{"activation": "gelu", "parallel_block": false, "init_std_o": 0.0, "weight_decay": 0.14, "schedule": "cos", "final_lr_fraction": 0.03, "seq_len": 1024, "train_tokens": 1245000000}
MLP neurons of a small language model. Each row is named by its layer, matrix (up: input weights; down: output weights) and neuron, and shows model dimensions 192-447. Each number is 500 + 40 x the weight over its row's rms, rounded and kept within 0 to 999. Numbers have three digits each.
Before each neuron's rows, "fires in" lists the words (lower case) most often at its 100 highest values on Wikipedia text that the model never trained on.

fires in: "of", "to"
L2.up1195:516525474503550532527535522528433564481489486523491483458553450528502471576481485510532482573462496516517531479525479555522487517475554513543527478552439566539484510523574506456505539489493484496500492524494562437470439502433484520502537532546446488498526467427494515446482544510425493474530445491452516438447494494538495527481513483491506492475439493450511597457421467529532535489498478599542558482448466512476457523461543474505504522506511503587456493609482428454511542493460473480452488546542462502409494524552385480501526501491450486454522514469544507476472492580508515481553573566449485510488607473544560533546554546539491530480450537484472498520579466530466517462460492448497505500547458458422447485566467563482461492485543517487507475609520550524569503414552442
L2.down1195:488476443502431467499505504531485505504532538467612584497477576533528505489487537511504534513557465518472471502496518582494528548496486493445436458442536470530516459487491458533547475587458538475473431527572475545570466494501524495463545468550562519528478461478472513512558476462546597497477444544553443519466486516488438563527424466464535563501497426469532546491584583495511505577460485425490548474450507445506496513604530443457512542444538512453509494483465463456503515425458528507493498489437493510525477529482506442525555464468439554441509531466527476521490476441490588458462501471471530497528402518535456493516421545496509511512476558527537417497509489460526474540537503521502456462530485489527477450547490470545553442549483489490474564475451509571487479461493538

fires in: "of", "by", "to", "with", "from"
L5.up155:519489556495459534450497578564523513546527531506510544535574462530480525532480525521462470523503457546538532453512521495533490605546509480471504588442480472474420469499607549570519542463468526444537501463590536484537449531498479477570481436475531418556494477486438525511411471526517479467467418467516560525554495510513510467509415492505471458536670528527455454458501519530498501475494513536462532463513571528506505453527484524532445409497421460523500527447499558514483515455473511514505477547449438493461504486501440478507529450530491444536513491393512511575498490531566522457542543521456458516481484477435480464513535516488443441419543493429495547525496564514519554516472487499524442568458457447535464570525514541506526507508462588475507502494524465492481506494405546
L5.down155:523493469525488505516515425521556488437522516506507477469495523464462511520393486474480504450514489428558478463516521428465545541494501457519511475530573525487464501534489463525574537519499486497506516520493428568495453512523502457519460472478517509490558506504561498531584607480511493549536514522507503497491497483498501465483442474500520500568398528510468502550534560522502504512495472522503505516512478520460451588421551489480476506519503477489536491557453562524454454529464544497539477530498449478582499518520463519517492520469560508484495532482475519525475524490478510501418474508543508511472480527523447517448338574484533525474547504504534498518502500535497482509541517526491508529524491508486465442403511500500450490482518441522499493501477493556620473525362561

fires in: "of", "up", "mars", "nesting", "elsewhere"
L2.up379:495539483498485477479507512463545509559518458608450510497471506487418517512470524499461518433561556483483588520490577491484489461544451509513517507470455452469539479515531453506499547489554589475408556530533522460539525464476474475518481516477418480519454585537502472456422416544458443520546488459504478478430584463564506541526478422534498557547500544476483534567436506535515474456549487503497502460556411525418477505556504504455483510529553548471481502480492572530462543524441535543572441542499519495504485504364500448549466572466538434492461517490466402520566478539410471447524531569535475460446536495486463481458511566535536513438521493565436475523492510526549544426576507474550492500581467486572533508517486473504504584528488458497529522495505453478552436527581514
L2.down379:475480504541473503520476440546422495572458521416423495493616454527519499498460525461446477522455406466457487533555424544578499475496474462459482549497574469506503494518485452455503495543501485532523518443566505539513465508484506504543471509445521475497493435533457499493555568471520475475560510535499487475525491523461493463432545488426489471437471464500523467473457558493533503520519492523422465563420509512520496474549517438520471459485515566476448531465421534491498501508501501465487514520444538466494464490526521416467528431531589482490503473459536507435480537483459570504475508520496533537492448464351468535481563490494500507498531544452512490530537511572556490580421514549568505461509525503466543546513485505522547570450558504458569548478495496488465515574471535

fires in: "a", "only", "ap"
L2.up1699:500532500454485528522500448466603482485496506447483405436489428529531440552541519520527513499491548501441523461464502538522465525537493471496484434544434474491494437502588575526492523459525502557572474514474453462493461529439541410515576455591441496508507535555537534462548486463531521466483535484444473496489486503533482558581493463501517577492544475390482577505575499599497441470439503513434464541529547466484501504442483469524517497502530559507489524470508470438489489420517571483450484576472510484503476456529431482532484484435485509484522465465504443518570556511498484398490604528490488498431433533500530491515513508542452506457549438459501503520531463516433482564459452503510508563490492489538508469455462492532495480451482489493497487455534492468597422453539491
L2.down1699:469485476518419501519427523448513566445491497515510520458508541473514541537448493543435462435512472509470489507574479517468557475527528537528500533436514475489512537566485562522495532482522595512497503482503547473546455488508518554469490461428506563470517484468489479532501488475512451512483504469545565517518528485521476613468479540411495483491527547588539527567551588549532519539476522492520474514487407506557464529531543513535431475490476501481488489444434528549470527490528550540529491436473518505451526482461572478497517575524433551446508500513563469449402513501425497539508603499451517466517476507522468541521490494461467527481459456507519579516478428548535517517535491560533465532420516499461417517424526486535475516527542476496504485446440508515600463466568469

fires in: "of", "enemies", "commanded", "jesse"
L2.up1411:504571526483491506451541546508487458471546461541484455492460464550379494501518440427516525529450550471562482473529550471502486465504499549560532500504494500510454482470499504484455476478500519482469485450505486527624497503491502503572483522542460552463546459569530513429474468565578568540502493436537436551462478405528444562475551463478505603487447504545512570522470533562559531443488494506521508467454497483475509471447488521399575412509561493439490415464493518506526523514507482513542508466483499456562481499449441453517499516563478475460523498470399519506483539488432450511464497455489525483473554485520459449534562527448586495530449491527512419556487489445530477484508476477492496487494502463572515474561517505430520500522546529569499507551487483570573484482513493
L2.down1411:546474589566468495499532468408531486559523559497523493499566515526531506422509469590469517490491430456486474504577510571541487502555449501465508575600504511456461477470570504521532460570503535497533451481508534532436493481584456521521475477496535526546513554539447501603496514453450485537390495503513550479549470560499510472476532489490448525554503550482512537539524601458471504535510486457467544557496459566491464552520523485477491507534584477436468456461516463532506543451455487597421444440496514471539523509518441502471508518463551551506484545437504484495508410548556536546508508536521491455530580473520499465543465577490471501522578524494448517484524572518452450545532521595564500480497553490443474470478513532586571481548505450429490480498501458532454493471467521

fires in: "an", "left"
L5.up1903:466545552510444505525531458439482550468536522465446455518514470528489472563476524542545482560573538558499443446486528528530541481514564563553464504469513496462518477604452481502482493461554492462512516514474447457489515553418434520446447497442497522494434528508556537550534503503414496523559494494503630534491536467491494467413554528525550470548492517517526488411486457562533516517451519463516500514549519466517451556467506589474547526533574414535520502529533560503503467463439562489568477516531533478476446463508529453515539479456518536486523509470501453567429523548454483424559510473523479423460455510561518539474507531486495517490546482484529515547498480480518468488503476559484436491510453453551497513481496454507509506535503526550483458480464535472543521438457497
L5.down1903:516469526436529490442432485533489525458560438503504525517512484554444499526475566468527507493564543548491469502536514528491461484470495497477496525436497551515511523495542504521478489510511514527516528566510457440497403464577471494579499484569526519457555493543500555588576461486558490535498456479433467542486524470505487460555473548520547490434450547476498549549523490502491526537475451534501486516551485485534599486442449489508446468581517436473506456443494456517530495474464447533430527557552510503498498480555443503515564474495532521558537438518524506531437584547508495510516494407546566560502508542512570400508514468550451514508481522420545478492549461479543502487521513492520588464469426519539537406513491476450487509559539460551522473536493437550417481482488449

fires in: "one", "two", "1", "three", "3"
L5.up1549:502557521561526526549456537455577531531523492467463497499614449536501513469512538518518522539523522539460483497538515522523527550545553500459441521490535495486615489517624486475458555479506474488475517495492509481564471519466470507488507484568482466481469465547530498472470519481473432534567560602503496495455485503487546532495481514494544435481511479462466504524493445514454474517430497530412524497468503431561467461466595498552532438607488477460520526493526445468524510478483544474526456422492512528409536462464506506476518455471470508492473516513460482508537535491394563540582574514486474502482482455498436506542521556580496494462481452468450532532510432529467451479423498468494482592536521505557505518515506542564533513503523493424535438534506584446527443503478452
L5.down1549:440531497488446495560480545496508534435532464511506467500504520527517471535531585475478485488509528511448461496531480510589546540460516514551515527490593485404544436573526504518531540441504421493532506512505477435445505536486471452541457473466531458465480519455470465507497420496463481569504575527538500519384520502501553441457554507496563487512416463542443504502517517472458487540522552453485512525473500501448465503447595478586409450532532572490437516528509498495562498477517527459516474449506541525521542439489485468465520453496477556472456513523532482575478469563500499561449559470476524496519450451514503581489500561555527530489479507484425445505581419558547536463541410489514491498580551468496491502452486486454556484515422490472490508515518517461521472562524491

fires in: "to", "with", "of", "no"
L2.up21:508466448490563472512559543456537494512434483448423414577543525507544520512516496469542509485497518505453544444482463447528429429459489453511544509499497489558498457489521497527497489498502503467493505491512548476592463515487523483466576516557545492469519536509572584484523515441455537477433454556546544453495487458516479522533564487539474564459516503475479512554494500481483528555510546471529577475460522424487469504476462554480528503471548515440473476559477511477558529514527470545516412483508472457461534478477448461490504462553494487508490515471532528536453526536442428516474484530520441577483533443461529507436494522588570498454477511437483465483513520459499391506481479519552455515527478537461501520553522452508525465503465544427453492572500530519628512601497445
L2.down21:453540450492462511619491467535535443486466525473432581448531455485481508469553505557479455455527555446489535532528549501465537453445519469542406471493476519531479547514488488465499509509441492470551461425538518563519482516541536473507538508507499436508526476453526503530626454479520494552528502548477521519495540501512455502525482457580529405501458494546514527513511609496572471570478484529463489492474530568506537509516533461404524506567541565450476507542509477463497537513532458459464501486531530579464523497513489496535567550483488558479518480533545433492503579567501575458466518561546478471510445512523460495511501563435538517483488498546512565489516491521435441502519459548498504601498490495483491505505451498609527473472500466457466590437468470537457479545446503

fires in: "united", "school", "winning"
L2.up824:501483568504533499520513450490456602476517516429479512478544481507511519526548506480565486511506528541409502486444479462483515502610447500467520487522469607502507493464392584534461512538541583427498563548500451521517506417489558522508532475479546465435525585570446495470560505465461486507507533490455490515532510507465560427517499477554549511532506530490478449528538481530527476510438542569511553531530501404510482538505444551470505494463448476447496395582465493490551537576469539488456431468521512545549483538475526507446556542506479491477441522507601503478515545500424563568477455431485564544477451457522475531543488529515447559496393479482573497450517525480524529483599479495477530448460493551469518555462504492501532540451471409496485524461471538439527526497508449
L2.down824:481510472565467531517494525519473490509480495552518528531541522518499494490549503529481504512479538431539489506501555502443495535507546483567498502445453412452526523441479446453529509513497432446491447553497528541449474507553495435442419468493429501599496528428530449496451534476532465480478547532485486466488556518544469420521505491450508587481488546482517498426564446475472514514511506515539462527564482552453549515546463480534484509483525505544574575541455521519454487380525483488491542525492579449418486503567475467521511421499532434528566474528450539549527480468535438480527434570546478474544503498488553529508528443492561551487560506455455576562527517513580506531428484533504464531446500419455493484549482526483454411531570576536513393444520509466454494499479534

fires in: "for", "during", "of", "after", "following", "to"
L5.up1651:511530567546506467533493604493419518469557480517561456542591508514534489536414424498576510496513467459505575525508509509548490537423458447530517457494522523507545462537498495483474481449456528426455441507555495504472582522438481537510565507547443475519546540522505497439448464503495539478516406505519438420456518478546462565581496535513538545507533464436453513514458520555465447532503496506539531581541526488505540455492458511463453474549472510465489593488452492496517524488466544555539492538473477499538480503476507499514487517551522519511518375495505517495426489539471543522539512494502470507477447457550489471512537526526454496461549447428563447463524554509543499459510554540457473465524434458488568539509552476502435527497439462475524493468468541531484517530490477
L5.down1651:515466490525527496501598420518454437509495478457511451511543387473463504507466506516511457549494462466481504479504534476482450525456485494512571492505515461453521555413515513523450510481559484504490509509555465450423432526557489504436479503541443559424535523471567470524530523454491434484502516506536493497563440408490535510452459514466519537543441436531489401554546525515453515557517520493517428502505541569484466453395479441450482487519554480565524502508461549492506485475455555587536439499554465539577482577519531508513495512493531525533529533494503530532474507463479519501423532442563442512552545432578458453600423490478476542535536530477572546497504459487504467574538509505499565532503485577529553458543515556525503462477582510524485529517435522559469469533540506

fires in: "an", "that"
L5.up484:460535532517514520551501513491572518477523465529534472466466526497492534481578574527491523526448485524505469503510567481541488532490433476542482533456561557570469529456494516478549548545505388496604420506498540532518516484470424542491473469537486604493511463508515526470505528523423449534507523546443461504479550472511493541449497470481504512520472443497474583500479488491500494502405453540461429480485528502486611520466483491448475521537478526596491498501416593428531447508488536483480444445544498505519548488524508488520486431517506493419482556496532473545545537485431464541512489497498476479449493494533478586421509509490529500503449431465452464497575493514468448499551498478460481551472483486486519506440479462450540513544476472491541508503535546429469498513558514
L5.down484:488523598453554497551512502516513505502554432477521522553538480503514490509572442534507532482433552477460524527516536424529480547457609486487408542499508495556493500515499506488466435513531458526493439580440541462485555523482386509514505558597492501522476442419481403474508433570507489586468495539515464549432480469539494495488476567526574547445475498536490565451462500536496550522511437490492501461456581456458473518524504500483440455515485595480450511476442551482583506548507516501543525515472505483528451550498469528534505481594449521536486490502516506467504469500513513518475508441548451513493517550492508477454517493643534517518504489494480484513485424509479501544575489470459530501508500482503540529480557581560465490535514436508531509553522521561498495491554511

fires in: "by", "second", "microbiologist", "fourth"
L2.up2016:547557508496479489529556480528495519534468491415487471455528544469500562543466547469575519437496472478517519474504443486487500465507500505549563563479498454512517499502522505539480470470490506456530484425509508458593503517449498528555476372525479495529476465561485440397532583499469464557523554506525493504529483517481413480480482533523562482563564502552530486444415417533459518509512530507514458521487507448470454459506592527481527469531488462444483476555490535517509512481495499567500446529541494473443496504519458537512474452480438525519504519508534525563458490514516460495581597531494481515564521400533548408531557486497531466437513484558536561537548533498475534487563487475512423503516472470515474466472534473404463544486376494473427418532508475519556555553548512
L2.down2016:528467571491496466466482476581438538489540472500567530521498516487442492483484415555545568490521467494440498442557451501430504477454457481506487511463507531409474482459481490508527487567582517481499432502477426476535510477525462503492481527524413533516475561427536382520495504510530537494514497509511543447516493544500499554541475502442561515487451523535470494455550567561520471523515512520514466450538515472443546539570499395496501537509503489491430465525439516472502516512446540442457559448446459546528497549434427445508522489493459446528484464510576567493519441432582546476528513399501406553448482538643526467534455475421546540515496484539492488481469460493526507531505536480544540535529526463475491461528453431476460548406489501566482501477561512494512527500389535

fires in: "for", "after", "by", "country", "with", "from"
L2.up586:549566481467493515559472441483509571482454523588526575551480474514503497575515478475529485466511560436436518500499524512520498517474481460480493564559508424476489488551421595517520558443535489512474513383526491504513458490439494487531605492523504445589531564472557525511486516599410453464530449508472482488438523542521515470519612464488513400487504490483455516583492522513483451431355499436513547523495509450495512512498501533435467509586550479436519461549580529510531485495467533477543478462563462475491435531473451554479499474543585523528495458487488486511518545539491537538473478535490513552420512451452558461533485518534535508472463524434480511537491488537473520504461494430503478518526474514526480503561531522550505532414524504516469444575553511534582526516489523
L2.down586:486541497450493497516530458513488506463548536493510518506527497517551459571564559515499524580467514538491505536504505454508491532443507518493515475425510509511496514502493438415450566435484472517493480546535492550491488486525526493490417493551496546407507525442525510472471489498527437507538504555517451534476499579501488545507509502530460593566580418450490521453486619546539567531527484481499498501463526519581528492423515503487472525585498447490506520489497512519526594616450508594552502460459423528465580469487459436514564526447504459515521559479517533489553507417468456487442470492514485490458541391537498434526464458522513485523547512514476439455474507551484467539531480487503506507492515523479491583490545477511589514472486553497455595470447477476474541513515504

fires in: "a"
L5.up774:474564499576510493525450476439467566507488527452517495502569484554509495582470555546423497483487454549476628512550533411474551585561481506533485443459554430539502519578452538440514541508511492541451375492554528521548565536421542457466473435563442498565570545543478497493486429418496541462487492502484449503522542441477514549408460505488470492525503507503478476526514493479527482448480471446409549495477521490506517437517468489478493422504508520528505503462568448480505521509495598459491528465497525515456456456425460461498457581443462523503510474516500516486527533549508478530487525531524489538476378480481477507468494494519456484459515476436478540489533441546496507472494514531500462491554460466534459574544502460538413391469540543368505455508515621489533499443430498
L5.down774:580541487547456479519465534548509411467503481508479483504524494550574517508486560493386454520500459513466507596575521432467545561477474564523567505504549497518481506494457563440474414503529510429491421488520526520453494517499542460506510469560426508462572488528526466432530520479523483513527497501577467489496493451505457458506515523493533598516452484533544485465482490488501486485496525490517520467466513491509564459453523493497464427462441487549534476572446474525506534571542533528537430455440460564440528541461538466486493570537438477441546513523534522473503508505519403457555534513530487543478426486446521534556568519497436448498444468459468445498487457538513510437514466515497521450548533368465451523437480546498412471524503493525440480493488546470529480462568498

fires in: "first", "following", "third", "second", "fourth", "next"
L5.up343:468561527503481509514507482482529575615518485486526570428519496510514582530527490475515505503456459576510516495485503559494481491501453479525454453535513509550528526549477482458467502478482579516471458541478529477510471455489511492490526478463437535479522495540509503518465434541535509471496501455427530553567496477501473530500466581537513598514450556569607469459421474528478508496449493527416570483604528529476461486470517532582470521485482568467535548421420543457489561518475613517562509571483572424485493517499522511520500530437476526515428437518503471495512508523474507541589482504439553534464456477505558510541536545571450505423571481457479464484444495418461470517472531476494489524496458515481477522564548492500475529456450461476459466490540467403503503548525499
L5.down343:472460548569446521450490382481517465511468586462481500529519500489477461473510542524499493443511495531530456504487519504511512465483506506517495491481456475457489583440463507454452518559564530488539534568522491526572496511479562484493529428546481560498525525504460481452510535498435476558463501492444502485511552499493577442436528546470464574532515519569467472456503549466538521563476570533479516448546467486511517539464525549563518462475466515515435493433435544510443465419535478501438532438520501538542441500526477490545561514526399479511526551488548517477493499464516502452528459455500524515534464547562522421454530415397586503506475491503487539600470496562585493570466491504497469542484478608559513450479492535455525545532542467491503458525472482438475486487578464

fires in: "called", "about", "of", "that", "to"
L2.up456:485519543511451520599493539472525500501457426513525473555534418527493480505441522487529508556438519462506525520435491472490498514572492532440453466549486504534418440569503517534527485520545509577505498545537570527513496510488579452569532429504476445531550553495493466510525536521487532507494442532534513465550540493453530488563519414498520482517488485553497471499464554492550457546386527477469537460503411502497524504562441529503502500487526480462456483455485398456517466568541497434484517517584456546511497509491467433566461498518459487466479488488441454505485499512446508511476499543431458507521445502521531565500503421453567564465513424545457523457472546541453485426497460535482463530523433513516401462504549513514477493450530459491535521585457509493452454523483455
L2.down456:482506548496509449506542447443443458433506462522537499580505521509513504521474523509472507422495498430527513499482557526460527505508498508543560521562519544561504495451499463521482525485525520445459555469573509518501520488416499511519498476541419579519448487501458531485508439498487509549447523500481506511513494490579539485485508469437511563499467504547509447539462729521505506553556469537491460442557570517466520495493548490450471497512473479469501475518483546525490541480431455576501439554487485485557542474537506507535537532453505522502528500507509516472502521446523499449519537509561487489550515485480489564493372487468486521608484540554496510509525519432540468501522548475521561518440516460553546497463506474462498446550507504568497466503464539494557598498604516

fires in: "an"
L5.up1804:484499495459520513542469477511529559533525498396463552541545409488403519547502554549521425480497526500490537390548538519443447492511534540486427540498479458503553507465516462435541569455531439491532503505452480442511522499470468457515536575516492529462467495496516504492533509512438543462542521469481521570498569498448543480462404538524503459464519427498501561405537458491443460507483423468446523468444548329494495494513429454457516505571514455541488490526467593463443491443452539434512520502572573443514545500506512510507539441501537522469541489520506501537513469587458556548527531469513527516548515490424528553520514490558452538523495470531504424459535467481456511505499550456539445477501480499522442480531530459471427498543561502504545406600464572512525518485549491
L5.down1804:535541560508545509533514429488546436488529447472519456561534475504521480475534445501567483488488415518488481455558496607420505511399577531543393532587552483463444588508547518486471481437573505488468485518474516470477511536533489414544523517517499505494559447462542525459573525483490508498513504555459524514541484546489531480521470505505437539503495488515461550432533463486512516514524511502507449526475546527541505534504429593491484505521516536488422539526515487479566481474493440472472485547509430542551496530580472486554571465511483530539497565540586481502523514516565432462489452445513470521487490608443564511475572485566489528462524550474491442463459418444538441485569508519475479524543528530562526492471479502523505507468499540596466501540517476486545512471485508

fires in: "for", "picture", "in", "on"
L5.up435:468571456455495457491482485492484507544430527477431444467483541421518513545465503478550464526503481554526582493493529485552499526542559532491497453470498465475579502447551451489561489501515455566518463524511451428570499440456550435521513435514488552521511464515462497573470497532427455493482446458459423531502524497501512488483503492531547495528585441441506452456465493536509464510473560474557483546495490442442485500518479513498489515548501517464521456427529560489544550465453484545516455450448432492420494517489463451435553517490520502459542438504448521571482522496447522455527545496472484519439465495570513427564508494521442517517538435465441504553494518545531544512481580515562569520461541541507461526553564564538544511478453513482533455523459505446531574532458490
L5.down435:489439538549470540549476527500600439478559514476502490477483468480540547422506423489537468477563529488506527509508464479479504478544454521540452523555516568543482513545533536498487469467521535525542472435526542539512503422555518492550439528474443512552502500484515541526483549516446413502563477487499476467461475525501514489473544500450418525519451534506541541534502515519518474503458560475500539529443541490470520550494503489450395473503504500535481568444542539537475503504501492509551500415465493484516503586512487497554508519482445484439470486421504569527524443517562530532527488499438483417432492464589522504410533534572494481470541530532502475507473535469550439457543489524469550425497470502535434452521467533544393486527527489488548501502420551562570467441476512

fires in: "a"
L5.up1615:472464479458511501454449534469472543549430499493494466391538495479529528541533490532477529547535461514453461506476512505482543465558482503526533520559544449527525485536471466500451482454467468519486432467529491490447592529489516483495471532548434531578522533536511474565531467488575560511528547531433466455548537480458514591433479500550470464474542474495484479484482482478510507458486500545463524448438531491455489461403568498460495460515524503508497527522610492514512556462523509473464468548516523518443506464513439500534524498481475520456487517506504464458492511458433503460495524490532496462512467444510477553533478516489478485463444489445535492482413484468504482509503439521535479489551513570575432533604426513459427484452469490482452469472503495461485464537493441
L5.down1615:453573436524476510530444542566481447500429541506508529414480505511523518501483488464485497506482486552459503540531467496483534541494428556467474542479529414478549506518442521505503407516541549476467525541518553497520535421458487481517535455518549578495484512478501476472494519519506488533497514464580510521585479491510494548439512539449474476546455544550540468517487524554542506507479514506454455511421538568544561482522478461454528462432450480498533482555454547493501555438477481511479517416444502586477527491443533505388434499492424598429476470486544533492497496515497456558548524512445443541521476515507467517474512483462434506509551442478536529536506488577480462564466467467468492421452505512515434540472481478469536459515492508577507531455525432523490486476518428

fires in: "to", "of", "by", "faced"
L5.up1933:508496569481621530460526500483519537549530521452538462558540421545489571486573529540549496552511386467439488497483476489517514483486469537504507566568498489487532520470555537513491475496511504440565499468530554468520482475495567451528483507445466501476506489552509526484438482529462531496543523558560507428497518523447559510453571544516525478544540474485417514419511532560538431438529457479563481491525500445527540537483528580459537524492443511574480531474553514547437456512414586496487493476493472539488528481442445516450556495501579507444478443509484464482502441501512541465492458560495468517465411504520533518460514581531422489507459521499447482461550512570494477494420441461469491548588516522524497500550471459397492495526459486467527483456521505455520459446488485
L5.down1933:474484459558584546492501509536528440531512478500442551491533460439507544537504555560481512531510476482506498514443482495535529555459453473484551538526457525464531526460506598529556517539528477447556493499564576498501495497512523488495512500468453447492521548477542503518541509551437471458532499526549486480534523558471475479544482535499523529501531468470458500554503516488509464530514496433545485529459512522494501529579529478519435525428443470601535590480478484511498448526490512523455524478427504583508484500493378560440570492482528460507513489445483423516506492501482513452479490403498493500533479527464509500502438510452531482531516513484507468475465532524496553573449460466401583481499446555556540566526546494414471480544540561547479559457579468494539475503462504

fires in: "which", "of", "a", "these"
L2.up518:494528500533505486561525459517476499527540434498471527500572572494447435523503572489494491544455485463472510446447530464516519533498419521490449528495509530431427428550469476479455457529544529485510459508460451456406505491471496555474536531565498455516558468531500472523489497457530469545485516508436503473449485530497556489499504531539506484538468540476397500494577493538496463486469502507512490497546527490530532501486559567454496488499489463512550588536497473537493526534501497470542441536516504517469540484489438459531533541578524473497461503534480467474515528492408453509469475564455518467572491448504448452515515556509533572440490406529475585488462466505469416515441475484455416507501491538475501482540470504510474520488525531514555493490428506524501499517538489
L2.down518:490482475477519519532454565466540543521452533472479529562421486518578493498433470487539492518437519493529492477536499580511487421450578467431493521440519527477510514515500515480514478533515492555479485564524579485520474491539498423538442441581433445577453489500500561539514416464530545544513598471495585476503553513477476544450529465478508522513513495529524485418500523499474561588574488599484456480463468445521464418485469501507527463478525419538458453515481530504454462482454511523415528481487521516473500550464516518505506496493501556496552511501503445565568479515531499488544498473554440495554492353550486517490594480519528463448534471497499489485505565502478492492528492523548464505441578472467431542465513455541532465454487484530577551510494488621512513537598493

fires in: "to", "by", "of"
L2.up956:453434566537531460492568546544474534484499518489569486460564516516473551447450444535528472483440439473467539489485515456533466506543521556528510573515530547481574517501491542473488533475533548485533490531559506478509580531515538483561464420470519498490480489523521457494505547543505411501476578484526497456569541516481560524522496463542478496466488443471427454512479476485522425464543445472448533494485485488457531501523462461500517513481490467508508498544510425491484526513492531456471442519499524504473479430447447532477529511559472537471467484556490502477418437538537492508546452515486471495511549502544458520424527539474472508473540492471495588493547553564514429423533496475537550535534511530485473492509513540489486534514509541465499491546581463521490492559564459
L2.down956:546497560484449455467482505496503457490495490474505479517449451464485522485473506388467547475536544492473595529497527511469471536480462461503525542520489437422519431446548570477551489513530514460508517503516519516523460455501499444483503508464563426536540463473547437519487546508421500533513499517493454442494486514549466498502492533455522461527486507557502523482485512533445428496495471468510496513422556457543519544619407530451478507541489524560439485544491475499518451546432531472513502492439519516473601565539526451494500451488502504497530535449494481523502518511491476567460427462512448475551551577531476505577307554526561489564451505468476422508543462450546613511545472539532526495448499467523511480418505498501425437500501466515529540483512486519509511502629601

fires in: "on", "can"
L5.up1911:538475454484562454510485539521473535585487445496501444503523488442421471479520520473459493495476460493525619485389495537453606508557532477529496531506506529521563521535509536569514560527527481546466551508509507398478509434537535502526510489543465525466443485486548525392503502406411433509508505493555440484530489461513539487436459417478535465491481522552492510373522500434395441445552466503455453550553415482531410477520515568471474521528469498456422453581521451545531507521500492443495490562530428539464494523486485520525574586433478479528509572496460531508546462453537518496574476469490526442488511438557559504527533481503469438520516488526506502553529505557493534503487507518527527493542546542493483485523475557491502470421509455494526441481548504489502522501503499
L5.down1911:505492439500452497510554429494542538541500430471437513443603510515509499463473465512488515498491484495533508532462484489478468438535517451523474527512500519522465468499465533468500502539462559470512505550484452486463462474475443485592478587504522478518593539511528486533517530537547487444495469523526472488500492516502460499533560462499485491425519468454569474525502496477579515525497493518441525449457529510515501553613517496479466546529531464451503519487488527484496446496489579433490478451462469462448479478481465495482483465475557475477451450516474477518569504527560491477448514501574452587465478473527482472517569496545480510549544494501486439542487521515534534569429534506491525487490450468492441560515591468605521513499476551417458473435499547597504540516484490

fires in: "of", "five", "four", "three", "two", "seven"
L5.up137:463497510479476502465614504494544544590499528496469513440544440531494556507554532478550523468477555508582470474499521514486555492475502522455457498505467419487523524519462524573448459502527509553525521577448492510472529481443499445473519576476497414556491515487484486532478388506531569490464577509536554520414454525538533558508428523517415520490568431443549518429497494512461479473515519532483526518498491467507495508492528495534547498445502493510489476502489474487425572551471531448489449444501521500494460429461478484475491532558534504498448359468484516570490460493515551498522605495464569514476515498525470504544516424504514523479490493520417488503540497502458506416421547448549486569447437507499476562579531506531555577489511554453549442525451525453485512467521464
L5.down137:509489478537483471517559484527484548516502474499520538465474548525550527478545508501493492435427586474558446469531445485489474506453534511444506452535481474496527502406447492531481556532480478570540554500516467526536500469480524489467419511530530384510480531462496446531483419521528512416455502473532540510436414505570482561558442555549408500525508444491533543449567538546522530559503531497515527504565530461514530485566550416488612505446492481476516546519468490551484563550512524508521488438479521471467481464517507500507518495543481568478485445520518541511536550507489532556441561455427544581441450459511468511549482503476443508463512517493414471470534476525512574482480481510499499459512522488521490473536504501556602615496539548508518515477491478514473510507500546

fires in: "at", "by", "to", "not", "from"
L2.up1069:510594523466494489597540464489568571499549476430493528541547472547473553514554524484464522490496549509413590441540469438482438538532483536554469523457483411585599518456442551493544497476521536447535438471514534452551565546464507470517556456510495429517477498540603571448478563470416434518488535485442433546535504526517500502486520436502553539448612484518516492508486535512546411503536525467554516533492504456472461524486556514498570556518520495482480501461514507520460525536501564491529478507481514479446548485405470501504562521534506537514492463537539490544557503485404479489511482570481564523506468502500581453438520491464452519536498458520494491483508474468486531424542528493524441522558488502543496450524457493503516533484455510462459463507529502489554462475468477
L2.down1069:541525521527515535509512506504468549469477545448461499499513465456509490541546475484507499493468424506501507546436479461499554516523520464402529486497451420495534517458535563453504493492455521526551522564505523559504496492582524510505506448431443461469560548489456535482527510540477450550498476528497498512535484552470462469481587516461506500572428507564485461493545579508488420511475496534525470571394479547581488497439556549431495528546551457469523525528463482541556477560501454497444469545539494494463623502489511513480491449482469491544564503530564414505481461493473480597491473511524558552497599464464556479537484536489513463480482505462547527475497498551509527542504467528474492548507528578527541535546518569485429477527486429478457501553553490529454499496486535